Weights of a small GPT-style language model, trained from scratch on English Wikipedia: RMSNorm before each block, a variant of Muon for these matrices.
MLP neurons of a small language model. Each row is named by its layer, matrix (gate and up: input weights) and neuron, and shows model dimensions 80-207. Each number is 50 + 12 x the weight over its row's rms, rounded and kept within 0 to 99. A neuron's up and down rows have the sign that makes its largest values positive.
After each neuron's rows, "fires on" lists the tokens most often at its 100 highest values on Wikipedia text that the model never trained on.

L9.gate290:54 54 65 27 79 67 60 28 61 44 52 63 59 43 54 39 55 24 23 45 33 57 49 44 59 30 38 69 48 61 46 60 41 37 69 43 43 56 52 56 51 38 55 49 62 53 61 40 55 41 43 51 40 46 67 51 50 46 42 39 59 37 35 59 61 26 51 62 35 66 44 38 51 58 58 36 65 45 50 49 50 58 42 39 37 33 35 65 21 81 49 39 53 45 55 65 37 57 41 70 56 73 42 42 36 47 73 61 42 37 66 47 51 62 67 30 57 40 38 73 66 44 60 30 63 60 65 43
L9.up290:66 60 44 28 31 63 49 56 55 28 44 59 22 49 53 32 56 48 18 53 70 59 56 44 55 41 53 56 48 65 53 67 50 51 52 45 51 52 66 56 51 41 77 44 45 47 51 56 63 40 52 82 69 36 24 42 41 64 41 57 70 49 46 40 59 39 42 23 45 59 55 55 58 49 49 38 42 39 42 56 39 63 56 46 45 47 43 62 36 52 57 45 29 40 30 56 29 58 27 53 48 71 65 54 40 48 64 69 31 45 48 32 41 57 63 38 62 34 69 56 65 34 42 34 46 38 45 42
fires on: ","

L3.gate353:51 48 63 53 39 49 70 46 43 50 43 44 47 54 45 48 46 59 49 52 57 28 39 33 36 37 78 56 37 45 49 51 79 39 59 30 43 55 57 39 45 62 55 50 49 39 35 58 47 60 49 31 42 59 78 19 46 57 58 54 57 50 39 35 61 39 49 36 61 46 37 51 46 30 35 36 35 43 38 27 52 58 57 12 43 59 64 56 53 49 63 25 52 43 61 52 43 47 65 43 34 56 39 49 51 45 39 40 37 49 35 47 89 52 40 57 59 59 56 46 37 35 59 42 52 51 27 48
L3.up353:34 51 20 37 51 45 54 45 55 42 47 48 53 41 36 51 48 39 55 58 53 71 41 61 49 63 68 40 61 42 48 46 23 55 48 75 43 64 59 48 24 46 56 79 50 48 44 47 47 44 15 34 57 54 32 49 51 55 64 71 34 65 40 57 65 37 52 57 32 56 31 54 45 44 41 44 70 59 38 63 55 36 63 58 59 54 33 62 41 62 44 38 68 61 56 48 56 54 46 54 56 45 46 48 63 58 47 46 48 32 43 67 56 53 56 31 56 46 55 60 34 43 35 35 54 38 61 43
fires on: "us", "ous", "dor", "um", "ry", "pha"

L9.gate162:41 54 67 53 69 35 57 58 61 42 73 55 50 49 47 43 63 74 31 64 32 56 43 64 37 38 54 54 37 70 64 52 46 56 53 46 43 64 37 62 50 48 60 39 58 29 59 30 60 59 56 73 57 24 36 67 51 52 49 33 59 46 32 38 53 52 49 58 63 47 37 30 52 67 43 54 35 55 53 46 42 43 55 68 40 68 52 60 50 27 41 64 56 75 47 56 46 61 41 49 40 48 60 55 62 60 48 60 53 60 35 46 49 65 49 47 45 47 36 54 68 58 60 41 40 55 62 58
L9.up162:34 66 50 51 55 57 57 70 46 73 65 36 39 55 64 42 26 63 60 41 52 43 51 50 36 40 50 43 67 63 71 43 42 63 44 66 47 15 70 40 35 60 50 54 43 52 52 73 50 34 46 31 64 35 45 49 41 56 57 50 47 49 46 31 57 34 33 41 39 65 40 24 40 60 53 50 50 46 50 52 35 52 74 42 48 53 64 50 38 35 63 46 26 55 38 67 33 36 21 71 54 52 60 49 45 50 60 64 54 43 56 29 41 52 54 63 42 48 34 36 20 43 48 29 53 66 66 66
fires on: " P", "p", "r"

L4.gate897:51 78 40 54 62 23 56 34 48 54 53 52 38 49 69 47 66 34 53 49 34 61 60 44 57 30 45 31 47 29 29 42 53 53 34 63 46 34 40 39 48 59 74 52 59 52 63 45 72 50 54 36 28 13 49 53 48 46 37 44 64 46 43 42 54 50 59 64 59 42 33 47 35 53 48 39 68 60 37 65 49 48 50 42 57 54 46 55 30 36 40 30 49 48 40 68 68 36 45 36 53 55 49 49 46 41 57 45 64 62 45 35 49 52 48 51 45 41 54 57 27 64 38 44 55 48 56 66
L4.up897:67 49 61 39 54 66 47 73 52 48 42 38 42 39 41 59 55 45 60 51 68 33 56 49 55 43 47 57 49 56 55 32 42 45 72 50 48 54 42 61 41 53 53 63 53 44 44 43 65 37 60 58 46 02 55 49 71 43 40 44 40 65 28 55 66 45 53 68 51 51 40 69 38 55 65 36 47 46 33 61 45 27 54 57 80 48 55 51 58 36 61 41 23 48 59 38 43 57 34 44 50 41 68 45 53 64 62 36 66 64 38 51 47 58 48 56 45 55 44 34 70 57 59 72 51 43 43 56
fires on: " by", " since", "o", " of", " City", "en"

L8.gate954:53 71 26 56 42 64 63 49 71 59 63 64 76 64 54 72 56 48 58 36 45 56 39 65 49 58 39 47 44 44 49 46 57 41 72 67 42 37 36 44 46 54 79 57 62 41 54 38 40 50 45 46 58 49 70 56 50 37 40 56 46 22 39 67 60 68 64 70 55 50 77 33 29 40 43 71 53 62 39 41 49 39 44 39 58 37 56 57 42 69 62 55 44 57 30 59 47 41 39 17 37 60 65 50 37 62 45 71 42 44 41 57 71 57 36 60 43 51 65 48 42 47 47 49 47 50 23 52
L8.up954:52 63 31 40 43 49 52 53 62 54 49 74 42 34 65 54 32 55 69 58 45 59 70 45 74 65 55 58 58 60 39 58 38 31 59 56 36 43 42 33 46 50 45 63 53 39 60 57 35 45 36 48 69 41 68 37 43 42 57 69 56 47 76 43 52 38 73 53 47 56 54 43 53 38 63 88 75 75 34 66 40 45 56 45 51 54 72 59 38 41 55 55 68 70 37 43 55 66 53 47 43 57 61 35 71 47 63 32 43 35 35 63 68 52 45 55 36 53 41 53 56 52 44 52 49 58 54 62
fires on: " the", " a", "-", " early", "age"

L9.gate41:57 39 43 36 42 36 65 48 32 64 41 44 41 70 55 41 80 51 50 58 45 66 46 62 60 45 25 43 34 27 61 37 46 48 50 62 47 68 70 42 53 40 43 39 49 48 37 61 59 62 67 51 54 53 56 62 51 22 28 38 47 34 56 37 39 37 45 63 42 64 76 63 50 50 72 49 27 50 58 50 31 75 55 56 39 48 43 52 22 30 49 36 62 59 35 36 46 42 35 63 59 48 60 47 66 35 64 64 53 36 48 67 67 54 43 57 49 77 50 60 38 50 46 38 63 42 43 52
L9.up41:52 41 51 40 40 52 50 38 51 28 36 60 64 69 50 59 41 59 46 62 55 61 56 67 55 56 30 35 27 63 50 45 65 52 63 32 41 38 29 25 69 53 30 38 53 43 29 54 60 32 66 51 69 22 36 71 40 46 71 55 63 53 54 49 54 34 51 50 66 71 41 49 68 56 43 49 33 34 56 34 47 59 53 52 52 29 47 58 34 32 40 50 41 28 69 63 21 56 58 52 38 49 34 47 35 57 36 66 60 23 57 54 38 36 45 51 61 38 61 27 50 45 28 28 51 58 56 47
fires on: " to", " should", " must"

L9.gate832:55 58 65 49 70 59 39 32 54 54 61 28 71 33 45 42 44 45 41 52 29 80 55 46 33 43 76 52 38 24 31 63 23 55 45 57 43 48 51 47 41 64 53 45 37 55 51 45 53 36 55 44 47 40 41 43 54 52 41 61 40 36 68 51 52 43 63 45 58 47 54 36 49 43 34 50 46 32 59 50 44 53 62 49 41 58 54 46 62 62 55 48 43 59 50 35 43 45 47 40 58 78 53 56 74 66 41 43 23 55 78 65 33 57 69 44 40 45 47 42 66 39 58 78 46 70 58 61
L9.up832:63 64 31 39 47 37 66 49 46 41 46 49 72 50 54 63 51 67 60 60 34 67 32 68 52 60 70 53 35 39 41 41 43 52 48 58 50 48 41 32 30 41 48 50 35 67 51 88 57 60 46 42 60 62 52 29 54 50 59 54 47 53 76 37 35 55 59 39 54 40 54 65 59 57 40 48 37 53 61 41 57 56 58 49 69 45 69 66 53 47 58 61 36 45 49 27 49 44 49 35 52 54 66 50 59 33 30 66 59 42 63 59 53 44 71 61 62 42 43 65 32 46 77 62 43 32 39 44
fires on: "2", "–", "le", "0", ".", " |"

L4.gate33:61 30 65 56 53 61 59 47 64 25 67 52 36 52 61 60 36 62 55 21 58 31 45 56 53 34 55 38 42 51 36 58 56 69 50 42 38 67 62 63 74 70 58 64 47 52 34 50 38 63 47 43 59 68 36 47 48 55 47 19 53 47 59 35 48 66 53 44 58 51 54 38 31 47 40 43 43 66 79 40 52 56 47 47 45 51 55 40 41 72 56 38 65 52 35 49 46 15 41 52 26 77 38 64 59 64 45 57 37 36 45 37 37 68 69 63 52 43 47 50 65 65 53 57 46 73 60 44
L4.up33:41 51 50 47 61 40 54 54 51 45 37 25 47 51 56 38 36 47 41 57 63 57 46 53 35 43 47 41 55 44 57 45 46 60 42 56 60 24 68 44 39 57 62 56 57 60 44 58 37 39 63 31 54 31 61 50 59 56 53 60 48 41 69 25 47 46 48 44 65 39 43 54 48 41 43 50 45 56 69 61 49 27 57 38 40 60 72 41 50 54 48 48 51 48 29 53 59 66 41 43 69 54 60 55 21 57 34 59 63 68 41 46 48 42 62 45 53 47 39 36 42 47 54 76 64 46 45 36
fires on: "r", "u", "ur"

L9.gate844:62 53 23 58 51 53 36 57 45 39 67 43 61 38 44 36 62 38 54 43 56 54 54 38 60 50 38 64 54 50 56 60 38 44 50 42 41 63 63 52 57 54 68 49 45 53 30 56 48 63 41 40 49 47 36 27 48 59 45 47 63 59 67 31 49 57 68 38 82 62 76 50 47 60 61 41 23 39 48 52 31 42 31 39 32 47 57 42 38 53 23 53 46 55 51 59 59 47 53 42 72 43 57 51 42 27 75 50 59 66 56 45 55 38 48 31 32 52 45 41 25 56 57 30 41 53 39 42
L9.up844:65 69 48 52 57 55 46 37 53 38 39 33 38 50 19 58 41 47 30 18 52 62 69 46 60 38 33 54 46 49 28 51 63 50 57 36 36 52 29 40 63 61 47 59 48 37 27 49 33 35 36 60 47 47 42 73 31 57 38 55 58 56 49 61 47 51 27 63 57 50 57 58 56 71 37 75 48 53 50 48 32 50 48 44 58 39 58 52 48 51 41 30 54 64 59 46 44 56 38 58 53 57 29 46 34 54 77 58 53 34 58 41 55 64 27 63 63 58 66 44 46 50 43 44 51 45 65 61
fires on: " c", " to", " of"

L4.gate326:53 86 25 53 55 35 52 53 56 56 33 30 48 49 57 51 69 67 21 55 29 49 63 61 52 49 64 49 66 47 43 40 49 75 69 54 61 51 49 66 63 56 46 60 51 47 60 57 50 57 36 58 33 45 47 42 49 61 53 37 61 66 51 48 54 55 78 53 40 45 40 28 63 80 23 44 54 58 46 43 37 40 38 52 47 61 48 63 46 51 61 46 60 63 39 65 46 46 57 40 47 41 50 49 46 35 63 62 77 43 50 48 30 51 34 50 50 33 64 61 49 51 54 72 43 46 51 51
L4.up326:78 57 40 46 53 86 35 53 51 48 42 35 51 44 38 36 67 63 36 63 57 32 60 65 58 50 29 55 30 54 63 52 46 62 58 64 83 45 46 51 32 62 40 62 65 56 62 56 66 53 51 59 57 56 52 45 37 59 62 41 45 47 46 58 48 40 57 41 69 33 28 55 53 53 70 34 49 41 41 63 53 61 42 73 65 64 35 61 41 60 75 37 61 36 51 49 57 38 39 15 50 33 39 52 53 53 55 32 54 42 56 48 36 61 70 45 32 36 24 45 47 54 43 42 66 55 78 42
fires on: " by", "-", " of", " even", "ly", "ent"

L7.gate292:37 52 42 24 58 47 38 38 55 59 45 24 26 57 49 67 53 59 64 50 59 54 36 38 47 59 42 43 38 53 62 48 29 41 68 41 50 60 53 56 68 46 64 47 61 48 48 32 42 73 45 43 62 42 50 30 49 63 56 62 61 45 48 57 51 38 63 72 32 52 59 46 47 57 45 41 58 46 54 26 50 46 66 57 65 60 59 64 43 54 51 56 41 52 44 45 61 44 55 37 65 54 60 53 39 50 64 61 57 69 36 52 33 48 48 38 55 59 45 68 40 58 53 41 61 47 56 54
L7.up292:66 64 70 55 55 41 53 35 48 66 68 41 62 44 58 52 42 80 40 41 35 46 33 34 53 43 34 72 40 57 67 43 65 46 41 27 41 48 47 56 37 33 69 52 66 58 59 36 28 62 52 37 39 53 62 52 29 42 54 57 25 67 34 59 49 37 59 58 52 33 50 43 46 26 41 32 54 41 55 40 38 50 38 76 52 28 48 55 26 50 47 58 39 42 59 48 71 64 53 38 33 32 55 53 58 38 49 46 52 66 39 44 64 46 44 58 54 49 44 61 63 39 78 71 58 31 56 52
fires on: "-", "1", "=", ".", ":", " |"

L9.gate610:50 45 63 30 61 62 36 47 43 50 72 45 54 35 44 68 40 63 36 42 31 45 47 54 49 52 58 40 52 48 59 83 43 43 57 74 61 46 39 34 65 54 52 53 60 40 50 63 50 67 54 61 54 27 53 56 47 50 50 36 42 34 43 42 26 42 44 42 64 40 44 46 66 40 30 62 23 45 54 47 30 41 64 42 47 59 71 53 39 52 39 63 44 35 86 54 36 52 61 69 78 63 33 56 66 27 60 37 45 30 63 44 60 32 38 44 66 45 56 60 48 53 37 49 52 44 53 45
L9.up610:42 60 51 44 48 52 41 52 48 68 44 87 60 45 58 40 49 65 47 42 37 69 23 62 22 58 36 53 48 48 57 38 51 61 41 56 63 57 66 57 47 32 57 53 68 63 47 62 31 50 36 70 48 68 38 11 51 59 43 47 51 49 57 57 60 56 45 38 49 63 44 26 49 44 41 52 52 48 71 38 37 67 52 33 85 56 49 61 58 61 46 61 40 77 52 49 40 60 70 42 48 57 28 36 43 43 30 61 51 39 59 46 59 37 48 55 47 41 39 52 43 34 66 34 52 51 45 41
fires on: "s", ".", "le", "ius", "us"

L4.gate358:48 62 53 66 73 60 36 45 59 54 45 38 37 49 99 29 64 46 52 59 33 74 52 70 41 39 54 39 47 63 54 54 29 56 56 47 44 36 47 43 38 49 64 37 59 60 58 34 42 54 65 47 58 52 51 48 50 59 59 58 40 46 36 62 53 39 22 39 59 57 52 48 37 48 45 16 45 45 44 54 71 59 52 65 41 67 63 60 38 80 55 51 64 37 47 57 51 70 52 40 32 44 78 54 47 66 51 51 49 44 65 55 59 44 43 63 41 44 56 65 32 36 36 42 42 62 42 54
L4.up358:71 32 36 58 47 46 51 49 53 54 45 61 41 34 54 45 61 52 61 56 50 39 61 41 30 38 47 43 29 51 40 52 35 29 28 71 68 69 37 42 20 22 46 36 46 56 59 48 57 40 55 10 58 44 63 36 70 50 53 36 58 34 54 52 39 75 48 72 70 51 44 22 69 54 61 32 57 47 59 58 41 51 65 69 48 67 33 43 44 56 53 60 40 45 36 51 45 35 38 63 51 50 53 36 51 44 48 38 49 60 34 42 64 49 55 43 65 40 65 48 44 60 41 68 39 45 36 44
fires on: "s", "ip", " Fi", " disc", "z"

L9.gate124:53 71 65 43 45 60 46 38 62 56 52 55 68 43 62 72 31 50 53 69 28 41 42 75 69 77 53 48 38 50 47 58 75 64 61 35 61 64 56 57 43 42 58 36 62 67 41 42 42 42 34 48 39 34 30 29 43 59 57 61 50 54 86 49 65 37 51 62 28 38 47 54 53 61 47 48 57 50 31 45 53 35 46 63 76 47 49 61 56 42 56 48 35 46 25 58 47 00 63 34 74 45 60 44 52 48 66 56 65 40 33 30 41 53 64 56 65 50 40 63 36 63 61 43 30 40 40 58
L9.up124:52 66 44 55 59 65 48 61 67 58 65 85 55 44 35 47 41 68 49 60 45 30 56 51 52 54 72 38 56 40 79 52 62 51 47 43 35 72 51 56 55 55 30 54 53 45 43 46 41 68 59 37 45 51 41 35 47 59 51 37 35 46 69 50 56 33 61 44 34 46 39 64 73 42 45 57 65 29 69 70 48 47 57 76 42 44 47 57 43 54 45 69 50 58 48 41 35 47 62 49 51 47 34 42 59 31 41 58 57 49 43 38 52 57 58 60 57 45 47 54 32 55 53 49 38 34 31 59
fires on: ".", " No", "-", " Year", " Pos", "2"

L9.gate845:49 44 39 48 59 52 56 27 56 25 52 41 55 44 37 57 50 58 66 58 55 38 50 56 54 50 60 52 38 46 69 35 35 54 40 64 58 65 62 53 26 62 45 51 61 52 59 12 66 67 62 51 49 42 45 52 48 42 59 64 34 37 63 48 46 62 69 71 60 43 38 45 60 44 68 22 52 62 51 61 63 41 67 46 38 70 60 32 53 63 61 40 36 51 39 66 48 43 54 60 45 54 26 56 23 52 58 35 49 77 65 81 56 42 66 28 52 38 56 37 61 55 58 37 56 52 67 40
L9.up845:64 47 47 55 46 45 53 56 81 44 58 24 38 53 35 55 54 47 44 53 28 41 58 46 52 47 37 56 20 55 42 58 51 37 61 38 53 39 57 45 53 34 33 60 57 54 88 35 48 46 49 46 35 37 34 50 60 39 59 53 73 64 45 73 49 70 46 74 41 40 47 31 45 48 65 37 64 62 42 41 76 46 33 68 52 55 47 23 61 54 53 41 44 14 26 78 50 49 55 48 45 56 53 45 61 46 55 38 48 62 49 29 70 59 25 72 43 59 60 42 56 42 38 61 63 52 55 54
fires on: " a", " the", " The", " two", " four"

L9.gate473:56 40 56 70 59 61 53 54 53 51 64 42 44 50 37 39 14 45 29 48 31 68 45 52 39 64 41 36 56 54 70 63 59 46 45 47 32 46 68 55 62 45 53 46 44 55 60 67 50 43 43 43 42 63 28 54 51 44 59 58 45 66 38 48 60 43 54 60 44 53 58 63 57 68 30 54 54 51 42 49 40 48 51 47 57 63 40 46 83 55 54 41 34 36 59 47 73 41 66 50 44 46 53 45 37 36 38 44 68 52 48 59 45 48 53 35 32 68 63 56 59 47 45 39 56 37 27 48
L9.up473:61 65 61 29 55 40 41 37 48 24 52 61 33 49 25 52 32 52 50 31 42 65 45 55 51 46 41 64 35 29 53 54 36 59 42 43 63 42 57 36 36 74 52 38 42 54 53 48 46 47 41 68 45 45 29 64 53 44 51 59 34 49 50 36 48 55 41 43 46 48 45 44 64 34 31 49 48 57 52 85 64 63 46 36 45 65 23 45 56 47 40 51 32 46 41 58 54 48 49 48 15 53 34 55 61 34 53 34 54 40 34 39 67 38 68 27 56 98 66 51 27 41 38 45 61 61 37 79
fires on: " It", " They", " it", " they", "y", " he"

L8.gate211:54 58 62 45 65 55 38 42 61 36 32 47 83 61 34 31 68 70 60 44 48 64 37 38 46 45 39 54 64 62 58 56 54 40 50 51 38 26 52 41 56 44 49 58 51 46 55 52 45 51 51 50 58 65 47 36 59 55 39 46 51 61 35 44 61 63 48 46 62 33 21 44 42 53 62 42 46 43 44 50 51 55 63 66 48 39 50 52 59 28 36 44 26 32 51 54 54 59 21 55 42 42 37 39 56 44 31 65 40 39 53 41 64 54 63 41 49 38 50 17 57 59 51 68 75 46 56 54
L8.up211:61 55 36 43 55 61 53 63 53 43 24 62 59 44 52 59 60 42 37 40 36 44 55 57 71 52 42 45 59 70 54 43 45 42 34 61 56 55 49 44 47 31 56 50 40 65 60 48 55 51 38 45 56 48 47 33 64 59 54 36 41 56 33 42 52 58 74 49 46 56 42 59 41 70 48 62 44 29 45 51 51 52 53 59 37 43 45 28 53 43 57 58 43 36 50 56 42 60 43 47 52 38 30 29 28 41 16 60 53 41 31 29 42 27 53 56 32 66 56 76 41 42 55 49 30 62 61 50
fires on: "-", " a", "Star", "d"

L4.gate444:46 39 55 57 68 65 38 49 43 53 60 36 49 33 58 60 55 56 38 47 35 65 90 52 53 54 37 48 70 54 41 59 30 55 60 24 58 49 41 17 62 34 66 55 54 38 52 55 53 42 43 30 36 48 48 40 55 63 64 60 58 41 54 72 41 70 26 47 58 62 59 41 39 45 33 32 49 64 58 44 38 58 34 21 48 54 54 44 67 53 58 52 48 58 55 60 66 49 55 57 45 52 44 53 54 37 53 57 32 43 58 56 48 47 39 59 51 63 29 44 59 73 37 43 22 60 64 47
L4.up444:60 46 41 60 51 57 52 52 64 24 56 30 61 40 73 68 54 38 53 67 49 55 49 45 31 49 31 54 68 44 44 53 61 45 47 63 53 59 47 47 74 51 49 44 60 58 32 45 21 70 55 34 64 31 34 40 54 37 44 56 36 56 46 58 47 37 48 48 66 45 64 29 41 52 55 60 42 50 63 43 45 50 52 28 09 58 78 32 54 52 51 65 41 60 44 71 55 40 47 54 61 57 68 43 58 40 39 50 44 69 51 43 33 60 67 56 48 59 58 61 41 44 53 54 36 21 53 44
fires on: "ac", "s", ".", "en", "t"

L9.gate716:60 64 59 55 54 66 67 41 56 43 48 59 50 52 61 50 65 33 51 60 44 53 47 55 47 33 70 48 55 50 39 57 65 47 51 50 45 57 39 70 27 32 60 43 51 36 52 51 52 50 42 58 43 45 72 37 53 55 40 44 46 54 31 53 43 60 42 47 27 55 51 50 38 40 65 45 61 44 32 62 38 35 36 41 59 50 56 48 59 62 51 53 30 61 42 68 60 35 67 61 47 52 43 64 65 62 75 52 48 39 69 47 56 40 62 62 31 50 52 43 59 61 47 54 55 40 50 56
L9.up716:51 55 36 49 56 54 44 61 58 34 31 07 43 64 23 52 58 41 32 49 50 49 41 50 87 46 58 41 56 62 46 51 54 38 40 35 51 56 50 50 60 61 64 48 64 34 41 61 44 55 50 84 52 72 62 54 28 61 48 62 50 40 51 65 29 74 37 52 66 50 41 36 39 65 60 56 56 29 58 59 36 66 32 41 60 40 32 47 49 47 44 43 52 70 58 60 51 60 45 46 66 24 44 52 44 37 58 64 31 48 63 62 41 67 54 47 49 37 67 48 56 61 47 46 54 33 41 28
fires on: ",", "s", " years", " games"

L7.gate440:39 59 51 41 41 54 70 44 45 49 55 50 53 60 45 64 39 58 81 54 53 22 43 47 64 48 64 72 69 48 71 50 53 34 59 37 53 43 57 21 23 49 44 37 45 51 67 55 52 51 29 34 43 43 45 45 51 56 54 52 49 31 23 57 63 45 72 37 60 29 59 36 59 50 59 66 36 40 41 56 55 43 53 53 23 77 62 70 57 52 36 48 42 49 53 58 37 57 38 51 80 45 50 49 40 63 52 61 53 55 44 33 49 51 61 47 49 60 78 37 62 54 38 40 51 28 41 52
L7.up440:55 35 49 56 43 47 65 31 61 46 53 53 44 55 54 69 39 44 46 80 64 35 49 57 40 42 45 48 46 35 63 60 57 32 46 62 41 63 54 48 35 35 46 42 50 36 59 50 51 57 61 57 44 24 55 73 63 36 21 51 50 48 71 52 65 48 52 67 58 63 34 62 44 50 86 40 46 29 59 39 23 40 42 59 39 48 58 54 51 45 54 52 44 56 54 61 52 56 34 57 70 42 49 65 52 59 51 57 68 52 69 50 52 31 51 49 52 43 49 47 31 67 40 43 31 47 39 38
fires on: " No", "3", "5", "2", "6", "8"

L7.gate772:52 50 49 56 57 46 84 54 49 55 49 51 38 30 38 59 51 54 63 29 45 26 75 66 52 41 44 43 34 44 65 48 56 55 50 73 48 56 44 66 54 44 44 74 47 49 33 07 51 66 33 55 37 51 75 37 65 35 45 51 46 29 52 34 48 69 34 82 44 45 64 42 48 61 51 51 65 75 60 26 46 42 55 41 55 37 24 46 51 56 46 59 55 62 41 85 48 67 49 39 44 52 58 52 46 69 42 46 52 61 57 47 55 39 55 47 35 34 40 75 43 61 46 48 68 42 55 55
L7.up772:35 64 38 73 35 37 63 55 48 46 50 48 28 53 49 40 34 66 59 53 61 47 71 54 47 56 54 35 35 39 58 39 55 40 53 39 62 38 62 51 49 55 29 57 44 46 42 42 47 24 44 46 32 43 61 36 61 53 49 51 36 70 56 50 40 56 53 51 53 30 68 31 50 65 46 38 74 62 53 53 57 59 38 51 57 65 58 44 70 70 52 70 78 61 51 52 49 46 42 37 38 38 50 36 52 61 78 49 43 59 47 44 60 43 50 49 37 46 38 51 50 53 51 42 59 51 66 63
fires on: " the", " of", " ", " that", " a"

L9.gate730:50 43 42 62 67 38 46 41 17 45 57 40 69 64 71 49 52 60 45 50 36 57 59 92 60 54 60 57 45 51 33 39 56 53 42 48 67 30 51 44 51 63 57 64 55 60 63 34 45 55 50 56 57 38 36 45 44 33 27 39 47 18 68 42 61 47 58 47 58 58 55 62 49 50 43 37 43 51 32 47 55 50 57 56 45 17 45 36 51 33 55 65 57 56 36 47 52 54 63 45 52 59 61 45 32 37 60 68 38 54 44 44 62 58 37 62 43 44 49 71 45 59 46 62 54 38 50 55
L9.up730:55 37 58 33 43 44 34 53 45 45 63 32 42 58 37 56 82 64 33 64 76 68 55 62 52 72 33 42 23 52 45 45 55 68 65 56 37 52 54 43 61 37 39 53 59 40 54 32 35 35 47 43 47 49 42 41 29 39 58 52 53 65 55 42 54 55 62 42 65 58 40 42 61 57 67 74 23 35 62 55 38 53 62 53 39 35 24 49 46 47 54 36 63 63 59 60 58 58 60 50 39 69 49 48 37 44 44 36 35 59 69 47 40 48 54 38 57 50 45 38 62 59 47 62 52 30 71 46
fires on: " in", " of", " from", " to"

L9.gate148:69 46 61 63 49 50 41 42 55 51 59 36 59 42 54 37 31 25 52 36 45 59 47 65 41 50 62 50 43 70 51 55 42 51 60 48 46 39 57 55 73 63 81 42 58 36 46 66 28 31 43 62 47 59 56 45 55 58 54 58 37 61 44 64 48 54 64 40 63 52 44 57 59 39 40 64 61 37 57 55 56 56 41 43 59 52 53 37 58 51 41 48 36 48 38 52 56 52 58 47 40 63 57 54 50 48 46 48 55 41 59 35 59 39 25 59 58 37 46 51 39 24 50 29 70 47 35 50
L9.up148:57 66 55 70 54 43 49 50 41 48 55 53 48 49 25 56 29 65 50 59 50 54 61 77 46 56 45 39 13 27 41 60 43 49 50 51 35 57 36 62 60 57 64 73 47 68 51 68 48 53 49 68 47 56 55 68 43 68 29 63 58 58 40 37 36 69 64 36 58 53 73 32 42 33 52 64 51 45 63 26 57 48 37 32 65 51 32 66 59 47 49 46 30 42 60 69 64 50 50 58 65 51 33 52 65 50 66 85 43 51 59 56 47 34 58 25 48 51 62 64 42 38 60 38 69 47 53 48
fires on: "s", " they", "ers", " They"

L4.gate18:43 48 39 29 49 61 45 42 55 35 37 46 61 60 35 44 37 44 43 56 69 47 49 52 55 52 46 52 61 72 48 47 43 48 45 60 51 58 48 58 22 40 70 35 43 56 43 36 36 68 21 48 47 62 55 58 60 50 39 35 46 49 36 54 40 40 48 64 40 49 33 26 45 62 46 48 30 55 52 60 51 49 35 45 35 62 66 56 54 40 48 52 53 53 55 48 46 68 36 45 64 28 65 47 49 65 28 45 49 54 32 43 61 29 57 52 44 24 57 54 56 48 67 20 34 49 72 41
L4.up18:64 56 34 60 45 55 60 45 26 76 52 57 58 26 41 59 22 29 46 81 48 33 36 57 43 42 51 55 61 50 61 52 38 45 40 47 59 62 46 33 29 49 70 35 44 50 44 46 41 65 24 61 45 59 37 48 57 59 42 58 41 40 40 32 55 58 48 65 46 34 47 61 50 75 57 44 48 55 63 48 52 41 62 48 63 51 44 48 59 63 52 33 46 57 62 46 56 51 34 56 72 55 28 34 48 24 43 47 44 60 63 58 57 52 50 65 54 30 64 37 64 78 45 39 31 60 58 46
fires on: "9", "8", "7", "6"

L6.gate552:39 43 48 39 54 55 53 48 72 44 52 36 51 37 64 55 73 52 35 44 29 62 56 64 49 46 47 46 40 63 65 62 41 66 51 49 38 49 67 47 59 44 62 57 44 50 53 67 31 50 42 36 40 41 64 50 55 58 60 54 58 59 39 62 46 58 32 44 65 66 43 57 61 56 41 34 50 65 42 51 40 63 43 70 47 43 54 48 45 69 52 55 52 53 32 68 59 60 59 58 39 59 46 69 50 59 25 74 59 60 53 29 34 65 60 79 40 67 43 63 61 41 50 29 40 49 42 52
L6.up552:55 50 58 53 49 42 35 54 59 71 53 44 33 51 48 50 64 60 67 54 43 54 41 27 46 45 38 60 52 60 56 58 48 51 51 63 68 38 69 72 47 56 47 51 64 33 39 52 53 50 55 35 64 34 43 64 64 52 83 68 49 29 53 28 37 60 41 21 81 57 52 48 42 49 30 45 36 46 69 53 56 36 62 39 30 61 76 38 49 46 63 42 51 62 40 82 40 47 47 55 35 47 83 46 51 24 50 55 56 49 32 55 48 46 51 37 45 47 37 30 61 55 46 38 45 54 61 41
fires on: "r", "p", "s"